Weights of a small transformer language model.
Architecture: biases, tied embeddings.
MLP neurons of a small language model. Each row is named by its layer, matrix (up: input weights; down: output weights) and neuron, and shows model dimensions 0-127. Each number is 128 + 32 x the weight over its row's rms, rounded and kept within 0 to 255. Numbers have three digits each.
Before each neuron's rows, "fires after" lists the tokens most often just before its 100 highest values on Wikipedia text that the model never trained on.

fires after: "1", "2", " the", "3", "5"
L4.up402:152090097124137110130075110124076133163122160135165087094145166152126103143137181179122093081107096137110165107106110171153115026141153149113158127128113097134104108086140135117082160096116169093191127070136134158124124099150134124041107144138055080118086110131100174153167173137211110072135198177176159131112150098157175139122125142150178170134104115196134129126166151080160070104147
L4.down402:121075157119101129105080190154180137115000118134111110132054166125151133062125153118144138170134083150086125154118114124149083050143124102177141113159100130141128113121163099150093116113144196110059057147091151083060118136174084132149154135107081146101135169096107122124113091183101148146119161127178124155191073097131135130163128123157138192156104098177113097186182111148139158150087

fires after: " |", "\n", " ", "."
L7.up964:082126187108120143109171193136110126134157099107118118181157081090143145140203164082119109122122172135152114142186126131087161105130077159160083118081109113177078119112151162083113173129142099149106100189095100051081103128155126123164140117105133166169063171162136190151109096151140166170147163108168085099139153092125079100115135103158113096071123106128130103105149138118098093140075
L7.down964:137138061086163142128073136149108117099106131071126159136134164131134055093084124102108072101119150125163150125136171115167129070106139109105195142122114129073080134120098111219177072131109114166120170114153116135155164130134115143148078163140063087147141224141145129133154144104132135134103060169118100074093107110150207113078182159156123150125115096099153154092194114133152079053115

fires after: " ", "en", " dis", " con", " Pan", " En"
L4.up4:158045101123093101158137127133094152119130120084195138108130129108108099100135114133163133173103075165149115167169084101096071114195117149107091145142120145178162185103085121124125067071134129145137135127090168106092084125145124155164099150159101121156141165192129062109156141217124139142113149123104173127171127161088087184110156105184128181082119082106125149068071106105139129141082
L4.down4:187142098126100097165205082122151164076129093085130087086158190173146118129151100157164082145113114117124105127212151113086121152105135144067162122114150146165114175126146149107147139108115157102088178021168040137127142148081138089139074120158139068085143184128078117129114134106120189098103186141115096117118094121149171105112131127208100124104116094189140128083170149108091045123081

fires after: "==", "\n", " ==", " the"
L5.up359:121051158121154117127123155036161080115105122117177144077163078169109094200138159059159149116160104103136072076154061157207094094145174093128139109160163093128104164104097106118140128160131122171142161077148139127152148108132123122127170104205115130115129109129130105108116088159110149159142112103105182075154122114172173118140132153151142124178153150110132131094078145138164113114118
L5.down359:107154173172115107137177130131178061105103094157104146172210145100083151084111093066120145117127075147152098119101083138157126120103118083123192134158129157099098135163161117139064137197078117153181168170116124083108124147093136145172181080161114139147066068112118152139142117091114158158086064157152159138127156137170107130103094125143132141145168109168100115117077117088091117106072

fires after: "\n", " |"
L5.up91:139121069073101163105142117186078110051125101113189171179150122107224115106164133146130114146201156129133106132121168144118154088173151089086152121128178105177143112137164120176140116092124147121106116154175087115095130100106131155146149131151116106113107147128071185075115102149095116125127179127153100126153127130151187140092117110105105130083117075169134139142109122098160137121099
L5.down91:128176184161144191148122107138105113126125133115191139161163081124081177115087137089139145121111166137085161117171165112131127111145143154090139117139096134146073098180153133117159114144134139167134124130091172172123139149137152116102159153112157142081167110151114103060113176160127152139177151149095096055171104063147119192120148133131139116119148088168110132169118110148058110044182

fires after: " ", "s"
L7.up953:192118131120073133165164131153115102144118140059122199093127077114086097131163181166126115136112094103120128107185157063131077156168138113112082103146046160096098133100107101130121121083147167133120146179206122174154156111143081155121143094169102126168161167154183182153150097114149090179151132133129146142119102120137149127102060096164074135119206108130177132132158140153142105126143
L7.down953:129119123128113118101133102112111133128135113090129174129166124121037177133134144110176082109110111131154157122172150135105185106145152109092139108065061143069120142160136154068114073121122096049091149107211105168080104164125131127114103143147116142131091068111144127138123136135118136162100159120139104137118164148133128129194125137106129093076162085163144153156106128119058167147101

fires after: "9", " in", "1", " of"
L4.up994:183163106178158159159094144148134087130140144106160139149065120103098144136141137117064131098172092145173077096116158148099106142158115146147166124141139125103103089174066156107137098170095105140094124117063100146085097174131167152098076144193129130099098072187162143151104106141142121160136122049145109064124097163098138118120189096167101180230107170118109152134141128164145134120139
L4.down994:131109105123118133129116100148077169067171126127115143112130074102155135185093093125143064119194127118116142137069133150125170132111149135132108136121125115189166150119102117124132178061145125136174206099103092156171109145149181151147100194130140124088121138118048153088090068142143161110145110069108130127135115120171136097088105120147163140176114180129179128087087128103120036148131

fires after: " as", " became", " was", ",", " the"
L7.up74:121110118160132091076140105120112090138153165154140154101088187175150148192137074184117082085162084095181136135096141108131113120114118102108112142077084145151169068154113147113150189106082165080096196148149166094086154126129126162141152115129086134114074117187144156159137174074149085140180145101153141144141108085117120148080128113118095100106077125154156132130136129122185063168140
L7.down74:127160143115161107160156138114131102148122111169099120132147067056116181125127099091122144082145173113146136134103130114208126129095065177155130150177198110146091128114068094097184094121110073129161128127063095181111138158123137107101115141110141156095126147107118091094103112110166149150082115076153145113136184108145157121177079188131137125136141168114093159144102127120193104086117

fires after: "1", "0", "9", " in", "2", "8"
L7.up668:119119080128113071130175113092158158193115134143120172105112111113160109204200193122126102158138145108152137144099164148118098161186087140071175112118126112135158134112119146073134171039123185165135173135110152096146139159124158100134143148070179148144112091128175141088067127144131156124139053085168101152146099143098167154167130074107095136120181153132129088172188127134153092114153
L7.down668:146112094178096141114114089122081145193118103078071091118116106151083055126104143096110103132102079142139144146107068169115149186114132171104091162116115096155150164105164072082101180090155078146107127089107065114167145115134167101113147082147148112056150168207180124155136172150121165128156109134110130111130045120116157121154172127163066130127131143138154129163137120114143179176147

fires after: " ", "s", " Re", " (", "en", "-"
L4.up323:129121164175118076129117181130174160129216100137152104192183097125142156178176130123092134163180119113133139083163109092159208143111121098119156186097072147138135134108122145112149162076099109161098153115078083204097165145183112151140164106128155075086088117142091103104098111097105072148109153150128105110146126108130140117081143072135145097098154121141099093161148126079149135132126
L4.down323:099165156100123109149130164172164111094064146122118125143110102118161172130128123091101121175118138185104149068149150123114145102076065071137130128116098135145142141140122147115121155103174136123032077144098180144124090133136135163190137086115140114111087138104142119112140144156133116103130103132104090118138133112136105174105205083146113155126138155082101120155111162147147087186095

fires after: " the", " The", " Label", "\n", "ave", "The"
L4.up6:114076045099098152132107139118185057144147138087108126099044096131160130092148148117147141106144152097134155068140107102164165050138139103152092139115162118151094139074106156155143164122054086160151136120098160133135138167163171138096110140126096106136117155137164110107174074092195091085100150097102136134158111117076092110110123153160130158154130099133129103169159110168131167094192
L4.down6:181096187143168138150138137109078134085108139122070166111143144171096161142086095117107154125073133159187131090164153114154088142043096131069154191143120168085111131115161116061085154134130093126165136136127136080103198159148145110131112086194105147117122093128187147157103145139070126133114128081141077158157116141131164133145153117132095115181052119127126145149162127086115103156148

fires after: " as", " became", " was", " un", " become"
L4.up838:117113086123137147104139070134140177168134093139107135079124133170207130112137122124139122106160128092143135140155139143073118113138179126132074140146087170077089103177115143127107131120159140138103117111127188158106061078111161180146092102112113083193109102225122157088145139122134156109173092120187104157112118078108100116149156137129116139145105164091119148086132117104140115146166
L4.down838:074142153133054085107163151129141133077136179133151122150117134079089172142109184147130152120181130138138084117224141172143099086150130186164144130111179117150091167147123145120114147118122086120118112149143127133127095157073127120164098108125135148113137116162123103165149142069110037158081173149153117153106082159147085045104149153079120098083106144093119147170104160140168111100163

fires after: " ", " |", ",", ".", "st", "s"
L7.up363:145156172125174088160124139190085111108158152154158088156160138102159073151133115130136146136122106144147089097184124112186153131141107074165119083161103133098140121090100134130090196055117107101137178136083122099115153107110129121128147111091098160128062119123098128124112153087138083120139148091157085117112163066110123131165183124146138088111145152114187187158091158122169093076102
L7.down363:175106157085131157088060180105081155070152160140131160111127129099110175169120150135220125160119185096179160145141163159094133080132130124208124105076143162094108132173183063158111113146095147142100109097106148121106098141176113124127115141079076180104066177118112097098141161137096127117143169107068103125123135141157173196028124111138103153116119130141110121125192115133133128092088

fires after: "9", "1", " "
L5.up42:154080110137158165124103107158159096156163179147141148109097167085129096140150128130174189117097140117157133144134172075133165172125100114122111140147121174105132094153081120148117048095140117120146162095180138056152130115130116115130138142148084124113134141136063128168133034122126078170132109132148139133164116133100127106108082081179200104121148122102150113165086152104138089196168
L5.down42:181112076090213099157119075166137135115093087136100195107101121090058111140125105136114138110089192124145176106138140081135128167156148078212142087152129106131182152124121116063119099122131111116135130117160057124157121114163161106123183119153121129101155124118131123148092149122126120126145069105149126138087148125117149133142151094126150132073164094116172153148097149121136158152101

fires after: "\n", " a", "A", " re", " \""
L5.up238:183096122107107167147114093151101181112144136149197167142152132147140102054158095101115083063188138116123046181174040150110163136125170119147106172134175119163096116097084083131111115131141157113103094112147121154089177116038148110084128117148105108124172118125128187072142141132136149157099125209140132124116098185116122166129103105060135124093145172095129187089156183112182123069139
L5.down238:131128115158168192115081134118115096084092156143101193151056183119098156142104099121135175145065080134132162097151109161136133125166160108151124156197170123167111189158125061087178123125169074143191088132109142099143090102120128147117091156191112171144084154132145136097095118144104137128136122114083129124186121086100135136063113079127129160117177134151135172167116152084115081143131

fires after: "1", " ", " ex"
L4.up826:134039119116105112101096127146097165126081130098143155149140164148116126105133124155138121173106109151054215082146146092104130176143112111142112156110118047134171112133125146087127116209075119162126125157127094109145072143161125121139116173099120113182133146144167126105132082099158133125167158119172121052152121129112165119175120092142150093163180100156164152099106064178168115161137
L4.down826:098168176148097151081222095092144067124085123161131203112137112162095151104160113074083128086136200101141146160118124138105131090134094136122088125116147161067170125145160076124123158117213127137139111139124127186210144191148104125134106134120110116150113103124149164122134124131138077094065117143138093126144137146096121104132135151134089153196111172133104103156145171145079092133177

fires after: "\n", " W", " Apps"
L4.up793:150180163124116154114143093176121097138181141077236114113133101090112155120124154141157101094162206088059145166165104158153121092138156085176126182161157152138056116104083124137134122076103105126102060143125145133064127120103130162148168096170136073090168118115070201052140150117085139140165135175136182161089157094123142198097156104123164147146114149101154094097143129108141137149104
L4.down793:144117154172132112103167118120138144079116113180147166160081115120109166101088015065079127131234060134167092159092131150125097170109106156115116072191200133182114103152087104146099148125148121143128166094151110103117119165119106094158164115086148132144170118180081102101131156142090133133147104116095052163143129107168117121119187112098096169155124085161147196100171135179102131056110

fires after: " in", " of", " and", " syn", " In"
L5.up609:126081132134129170106153067149133153141140084153098095133177131102117087132126151141099129102135148170133091161122111131108143125152187122110056110110088094082136122094101145137158123150201095069134151140090109077108156119097132128123102112131144100127098107142170143140153062167171106125130131090154084116137149136110178089121187083072111150167079169092046140136099100110191122122164
L5.down609:153080130137082145117138060087095135130133078125135097134144084161133145145132200157105142145092160127060146116164118123186157081117147153102136133144173176058117095099094148129129163064144076148169111052145118153117121113085142155178056161106105176064099118112077117097175165138155133128129148166064142100110055098079138118141115088156175204149149128074119180159147117119111160139149

fires after: "1", " ", "8", "U", " U", " in"
L4.up372:076138098062144186152086140116139147132137093112096134217170173181132161143202144149126127154149159147097178149146171078196108162092121148130105128145096138176133109101121119145117168080153157099149102154096100180101140076086091162125176095122168150136196093106113106166090059144146142090172137045151117105140153103108116088101133065124157122161141097148116138132141145167149118134109
L4.down372:158096092128161158116131130131125135129145131092186130097166087129094124171149121084122139119142077180110122103167068201102177183179127130120070156123158122096103114085087143091119093157134095180103153060196056158074092097146170131125091150138081102093118149090183158098098120186165096110203146107100119084153105108173122146169205120154167145115123157091076137145114133075100153151102

fires after: "\n"
L4.up722:116099135119098128112140104130082105047129110112168128109144117144141188109179138166152134148143138178097149165169137154190175093104103122058145133156160156116127138093183148099120172111157163147113150156161120120128071121097127113136157097136161167033160155108134212135187136170130076135123141106112117093196114088087151184203141115067148120085107137092098125136092196165150144109122
L4.down722:146152117109142146140104073088100086114101125182135196178146131139115184115104174160157141135163122178112153130150125173185187093072136147176163158157181166186115095093152117114157187136126128125129143108126082129155104138143075144134162099169139163113128137116169143138103134172131124163150116168113175141148102103111065107073102119128094165119122121098115126058083083128118166065113

fires after: "9", "1", "0"
L5.up339:132157036126160121147100111152110085102107128105153174133081149192113109148190127119103167089134149074120185110138092140111147098143138090120163108118102072113134121195172184115115114095130095112102152125100160131079156128176128143132086122166139160139150129126079139184116129179132092122097112153193199153125124131164129180060146173148138227142114093109131086111129119091125117141180
L5.down339:138108052177104101090089113169153161167170192127093123143151159139129117115123128130109172127115128084106132091110127149098098148184119137132107136161138154124103138169097118182130188157159108127104131161187144122104138132114109159077139109102101152207165102104123169152112145160053145099136093133167127099112169187093154110129169122118082134115118080122158102125121167147105154130116

fires after: " ", " (", "n", " |", "-"
L5.up120:186147130095107170162115123113135085126139155098093158108121073137126126103104153099170139067129121086108193148094132083091164098103058070147093131142012174151152113132121139132106123102092175080169177171183120154102124146074090131118102081164094129092106122141070059123144138131142159163109107100130161090159139098152081209148091082092088151101166226103168113115116145119172170129107
L5.down120:069123080197087131166165109093160085131179088121147101176110110127097160133130145100136111126120142155160195136157152170133151147130159077112137106134124133169193087097102146117104121061070108125186167102156132153134086148155122103114109104109091147097176142157122157129126151153151127152127129156087167131079157081111121083059112120076106118181110160122132119073135168104111183072130

fires after: "1", "0", "6", "3"
L4.up984:151153153105112118094108107137124161114077087148166102131136135141130051167108096136204146161077141042129136101153058166143140077123168124109083112150139144074145130096179109162091160181064129154149129181137139144102081151185102138163151094134088076121121165137149131134110155159229117168074104106121119106113087086202144116122098118102160193074125109124141165150137101104196159162118
L4.down984:098162124163162118084088084139125109164046139132111133088087151093139168146189116108147164119150088153094137093144102171136106145117156127138112109063103171091138087145104093097141116075182087038077127129085130159191100096185119125206125115162138124114107126116124151135116120120136131073105204114108146138175067177121124157114109058098112133129111158137124146109176091120054174152118

fires after: " ", ";", "-", "|"
L5.up626:136102157098236122134082147154132174104144143219184142098174140100100128139141153139112088074117175139169161131162114024129135110098092095172110188155076157107069135128118135155132095117094136108082168150166153083093123085143128131104099170112130090139083118134119136126116176106176110072143147058169202077091138076126086158148136193152170177068164190128108142126103109113162075166141
L5.down626:117132116120148128085084103136158201128098118083096128119100200109114158069115103171132156091115108123136087135139030144124134090142132143113059159182090106182119162114117112156092153130122133112115192084116139145138096140158140081108180145087135052060190118092114139125181110104088135136163106176128165114115139133133170092123133180185136126170118141113092087102148145148121097130141

fires after: " the", "0", "9", "2", "th", "4"
L4.up375:127147089097124176135101165167150135107172123163162125052089110101096131160181144123142197052138145152087101158121148126170136101157134195125131098161146138139142151084131137064103142178139156098076154144109171125119107116193124090044112136172178161113202167086139128062168168157089089130104153114146094119145165114138070116168140132127135137175169119194133137110160111102073108157155
L4.down375:158076091114120141060135147117076143125105093149095177170132081105187133152115106178075153157162132100149154142133115132137076173151116126078143081105121131122109120174189179130126138083177127089133143138218185165131105123171084131098075113105099168170107170166178127130132120132177180069172195120144153118131128182128140064122089120099175139081101126135154080116123119118131126133122

fires after: "1", "2", "0", " a", "–"
L7.up860:144101109166112191149111133175150147051164125115158077106104113114107126131130139134119131125109156184083131180121073102174115126088131198161187083145098152106145120143132085094076150178152111076123137128069126199146112149141120074174116128142117120053143079142107122107122104135117177172050149152150150073114136095099094143091102074109168127136095128105141131099104131126120137146102
L7.down860:151144189100085117066166136126144171115074161117159161127191118118116184170136132122131123161175159089142110114068156133104126096103130154125150179163098122084134113173131108157150156110095133099129107247166148144075116133110084166085096126118061147161148110105090159139074054136081175079143101095114145146088160180125151155141137131121120128118172100128107110121144094113138155087066

fires after: " to", " and", " by"
L5.up328:160082138161153085153135184119134085156139136168134076143100143069149121051144200098118078117138095142160105104170097097113159101095117174133113185119067089148111118153074115096142150134132162119119175080117152163144155168110115150093148050109123161171137180161070160122156129147108138153136151139117144121157092186022111104169113111063116163097168106139116122085082121115060103141146
L5.down328:124098128114114139094140152154164123149170198124126113162164127099111169092098110158120166174152142099107075132106139144185133050153149077134113154162122145094167141170214176144087142121131078166138080112163196143115096072129122106117143155150103173084080195092102117100121184121157130168130073089116093155113132105142111159058131095090107100107117154118104118119113079161111110134127

fires after: "\n", " ", " Co", " re", " A", " Re"
L4.up764:120137133087099057102156150123129158117125126098126145037117127100119120153134126033145060123170151207112131163129160141186188082106156088120131115121191154146145120092145141126114107137114155118164062129174085098152084162149137136167132115114137081157128185147134126094141166162076074102108110215160115080128117136157121167125101060105152138119170124116148176058170160156130168078067
L4.down764:089172133139130154112124126098124157205172129131175119123128082166140127115169091208113133139019073171103131097113129139083113086145124127078090073114124077121076087117116176167119060113124099093120157150082111132192146109165115105149190192183148112135132130179123145143081135126119127143161094071136063124137146169069105137117114146169076113102039127083133083091057056173082122098156

fires after: " of", " ", " the", "1", " in", " to"
L7.up1014:168182094145153142114187127110105059099125107127113076115128132150160150114177139075120129161128149094117166112163175104107107134166121136075105095102106111114114157094086109064136071085124132103110121083115145140190172092082096112098171127136093141155160141087098122167142109056185116125161133093173123115169125170114084139121109067131167132191149120148121119090186134108107087129131
L7.down1014:072102115133094106126129147135143147168140144145126109117129149096051100064179136115118170161072129124068080122143097183091135071162143088143065127116149103075151091140153136156163141187145077156111096092142158160102079155122154151135169129103104094177160153123098192155131133152117156173095096110103124154119134039144100110110065140101144085134120125121082112162135122159164064050121

fires after: " in", " not", " syn", " and", " on", " In"
L4.up667:196088128139103148089145094103090178152123115149106094098182138162097035173108141140143133144127167142086150116120120083162119122144132127121129099117108133103170108147088140097148112167152120109142157129053072164085167069086204161149055170131136134155111183131166131119121124139110091164133132118201121105150076113108121153129140126133118128163147223103112148136090055114133079140147
L4.down667:159136102158127120133166099171111132171126128182138140107119120113173128109124112144128032151110079146099127170118151113128161129136141178029093158103151135147157140118196063109061181075171085104127154140181129138108127117173098132095164158130154175136121115094151123150157129147105141158146095106118094085139127128067159092124204097123117131137162187101160174142128133108151122140114

fires after: " ", " ex", "s", " as", " S"
L4.up723:137132121147117122169104143165116117115093159117146148133161089157181149171130134202152131110120044150100141158183089111107123136145152159079131142070141172092093102120065149096144168109103124159117084135120106115132128112135041125151165130120107135161135118217112104136099168050154084147141097108126078123170144091137088199168110112137023170147173148084117118138092080123098140108129
L4.down723:151135072121154100227139139140080181171111089101140082087066111103133126127135143147156082222171161105105106127136096156064151158118129117135154162093160216123082122130139088111119178133116133124073131117166126110156183186114139156118112099115107168089113132095104099119147110169102082193076111137097126195096081099114108170093163074101140124089195150109124135140152095132112111097077

fires after: " and", " has", " had", " to", " have", " could"
L4.up493:161109113143160097182082138157139155104170082141132073106143116152116160114120145108166118126145142134187100106152150097109192104134144116143179202171082091125084166149093140079130174155154081110123104132153080159111194079081139166178117087073145114142083144174143158091163133160141144171115108122199104137133131134118122107146140080106150181131099158188141125124095177148100166114215
L4.down493:177101180106124156156109204143102107157083148126124118097111091143101157129128191155146139146124129116109101119148133152112091074135173101131149124132127119123079153098144091121114120122192135063087130145113135079106085121093112212060125096111148180110110119142097157073130105132105142141128066125100079135110124134100112104080141144111163135099129095098134150126126145168143145107123

fires after: "0", "1", " ", "2", "9", "–"
L4.up333:162091069152155076124118077158222104116132131114161146127133127124128140128135172100108133072147194119094139187143128101133127082125140131145111144185109124045175098129129159099118126104181148079093150150081108147151117146137133153099174094147130059156123093153116104073084151145161144083119063125167133112127125184120155100112178163118098148158128095083129093126143127129147099184091
L4.down333:116121159138116158109134184115161123169111098125182112084137141157139172146158111124112094137194126119221141130123117138116098107131161084109134102112097122108144161107153098082118142179089126097141083100104145106025135173086118187143162154152088105086083122183096098153148131144164148112093080139122110145144121108149086123080132071145142177184180110087121130151108149168136101161137

fires after: "s", " S", "S", " Dis", " ex", " dis"
L4.up188:168110093139141103119109120164112139093137158182141110118102093182114085141101142148108074184103109118118143134099076097159107162151121080100170143045167137108121094146087134127187115124122127092124100143156122086061183108151095128100157163176131113121135175163147117187106084185150151176188114139088171117149159133097089088194132117168124166164174112139139131112107132075124203126143
L4.down188:162144174104142095132144115115130134113163151114164154145132098189079138117125122160153070142137140160141110127140121075168143136180189182168130116127176126152099135088058094077172169118113166149180208152151078059153125144178107125111088110111088162136053156112072068077124095091130102097111140093107153180179093154164106092093114134078149122119131127134112125120061147138160118156108

fires after: "1", " |", " a", " as", " ", "0"
L4.up11:195123137123119117116128115090056169104134110099116137118147108120109109145142108160169178103098115167161106144151166118097112169167076122152063090127160139142112111158162081104175090144180123116108136169160129098100118141123124138182175118079076147112085154135090165077087141113119105126188129131193095100097139122174146079173106154070190184122162102179117128125156045172139102105150
L4.down11:110166086133141136088166169121111082147045063126145115105091167116081141114136145088120124095118188119112164116113122085117104126142131118086113169151154096118089152083068097175080163110090183123115121135171135135180137108159118094149114104081151079109140102136182138112103158120062123130149157157075114148145147126076095133112161088170109145159114150099088162141148167152151146155116

fires after: " ", " S", " (", "\n", "P", "s"
L7.up557:119184108113106102153101108127045169086114111087136129166137161128100129108168162101076063163133159122164079127119132061159136112135108084180122167137156091173115115142090164124138163096058144093162056164214102154124161131140073054150128192116180172162091113108158112158116101160091093125177119138134120183157147095161064148108164088130192123098143099106143106114114104143129174118153
L7.down557:192086127172134095113106159158123170080195104085130127175161102141158126144111117128141175103152037153118206134122133094137104162169146137145121145131167085090118177150104139076072070112151182125113188085160099112150081112072109135115093104065159158063120090138130110083085108117130163113119105139162108098085126135155113121135179111090069125165141072138160101123100112142111090101137

fires after: " the", " and", "==", "Early", " "
L5.up489:094099135122153119153150181111167180161155152140149148150167115168155152157169092072155124051132196155069143144102107137139125097087152103157157160180113127132129156152123114105132152138139137126143109112095101121161116163154145122057145110118098113112146155129132064156185153099123160184077132118120176135137104122076094124153102141098155138148164167154107133158112170123109177146062
L5.down489:170252168198130127131133129136161118142106133087138155165106177105125140098152068155152159174175173131078158126090122111107122097181127147121118066134081167110069143126131120168126128172160152132161186107085083113108104157095160059075190128089086126126126136120156078123078120184148114153141102184138102105171087137186109103141083128113128093183141136136138112135108121155155116179078

fires after: "\n", " under"
L4.up494:108168160058125107135171070155137099078063132115157127160104144071148116088147085090097176121140130071140090141126069116143118120101090088085161159101124139060106146098194128131108148155132156145158147129148148095097104089161165143104178116117146169144145121086138173101129139145169121123151091230139180124148088051107052171167120156130136114089150120112117093157130200136110123054094
L4.down494:128168135107163195123176100059106111146133129135091092085172085103086133102091136119142078094093102148112119100152140097147141117059188151077144115095191156139139071135138130140110161173133078101083150175131045136145094079043170158143102097088141070156132122151154080131128153124179204092129105133134150132171126169211095189150122111201101201099124120198132099133120128117124126105119

fires after: " as", " a", "s", " ", "As", " As"
L4.up978:138137109096123146099140129138145149154108121161156150112139159159161103153167136098112108127091109157127177102120062146134147116076175111096112127070126135136135104094143091104169127187135128142131085135141116126146077131173114153128160116091133073166137110142083138170155105123131138152173142132128221110106117023166118086070151084125135071159161122124150084158113086138176085122125
L4.down978:150193129100129119121158044176170144100155068111179130107139165130133122130126096191123102168091153173131155075149133096171124138136131148112105089184125137153120135169113137120128111100183095157097116145147132209100135182153116107113141169100080106156116147061180130131098113142126138073093173102090070159083122102133050176158161139148136133130137097087109137206141125148147154117129

fires after: "9", "0", "8", " of", " in"
L4.up344:165077115101080126096152113083113144159142164148089118145139158150124138139143186149097140225155155158125052126116155178142028146155099129107126095180131134165151111112113107122132088176105128148177146076123156091082090131078158160107173138138073147116157099146152157119073179093183132119106091115155132115127100213091109095153155065134107143156129146087170103139135170141132146067158
L4.down344:153144133141135160127159128046131124171146092099124143085113067120149144123082109130102152073126134128072109154103093142136104082078132107095165141103170111123167117104164126091091137099071137144179119138144135121146113123155168073151188072096140127131172092133112122084148152112098109130133183166136107131158107057125083140109138137164160065192118255118129096176155182154106128155129

fires after: " ", " (", "2", "3"
L7.up22:165129119136099086189133185104149140125126138117096160139155133195160094070123093096122124157136130149186096115124142112140199129153115153155161162176087097133128086172133128112121160141098144089112149115098104136159089129134151097109144097107109092081213095126119124158165128134134090137114165140117121112195086171169138170118155084115143138133083100137123051132102156164101145121146
L7.down22:098124071092085140141110131130103095070089153124132102148095115172063116161171158194121116132114140141111070174096084170089153089147117138170116148159137115167093127110200171167147137130123175101102152161158200134046138135070147128175136130120147089086172113117136049126124159116125099093162126097092164172076144160084142108103142150153156128067157163105117145090185107145125072116106

fires after: " and", " to", ".", ",", " which"
L4.up477:099047130098162105102086171148155075165138183150121122158067120150118113134105147106153132136121157075175119109174106143072118095136065104085144127142106084089122113164142152144130078156133089109112135127131164082048131181090107158128166061129115149236107108149182097093086122139086173158118138139100110113138114147143159149141098130143148161084123149114071158139153138159072174139174
L4.down477:152103086117107081148091116151130097100133085133142123141202177106104112090157122174113161118176117117111107097071098132120122072107116093115149194193152164146122142113156129108136173078189167129108118153153140124133070156157113163132133151154066212121123115064093104086134171109126079099164156101162090112118080173132155103129114133129133040149090212216156134117101086187117102112105

fires after: " re", " ", " Re", " (", " con", "-"
L4.up353:146129121139119120133120147105110122101151148131115136133160099083099140104125128111091089105161100189154113088173129111111109150140026127190146164141095158131049102130081143137075076162109126081148146154085093145096107076135111093158126140124124129125094138151146131093128139112133113131188117118107182123133055113176081171155111090155092122097143168136098113137104163161161109124094
L4.down353:120130113140128132105155095151171115116104151132121099132087096179144114160129094088184146113112122110146105141084105210121111143133096173070163134081178143081162159147137106108117078078122135151074173172118113097151191131141166142102154126105143176109162145090206168172076184138172153079127128147112174097102136109062179092114133199130036148129126103083094141169097161104113121104085

fires after: " ", "-", " ("
L4.up651:219142157103140093092122168151095139137221130115123207134131181181102069130137188129120151082117121107162112126155121104130118106125089172130129163176114141181142193134104089193101158124132102151110111187151099085116114135134097153118188151110078095119137083128092129142162179108171095049126110060131107162168177152189110170140124073095108151115109112151125208101068118152135146128125
L4.down651:204092105148125089196067136107103164053137157109083135144162135134070133136089141115161155134151082108154075136116107073116146020125117204122112143127123103145141126138066137195114165120210124176090109096119193147076079137074094112136144093145173153112161103118119098131110123162125138072130134107126064090141144114100127147131149138140162137188126163112160124100123108135090074121133

fires after: ".", " |", ":", ";"
L4.up32:085173092107081179123134133118089148074139179137164134111116098148140104095139128098166117132169152096085111107192083134131173153167101087149213105135088119136076107128169084163104150114166134126154180196049087091174193140140111098119083156123156144146102090108136142169095124111114149126162060141117075165141133119106124122179168125094114125180164099119115133161170131117115126108064
L4.down32:097118183136091065089154157067126164122129118126109082143160111174105111162092190153184176125173068091091159121143110089116118122137120094127079122130107112130127148119160130120136131112194117147085165144158097143088105145099165161116089162045095085097062167141155132182198156160146148138122170102120082103136134140133131115088107136185092141094146163134087087067091126120082149157117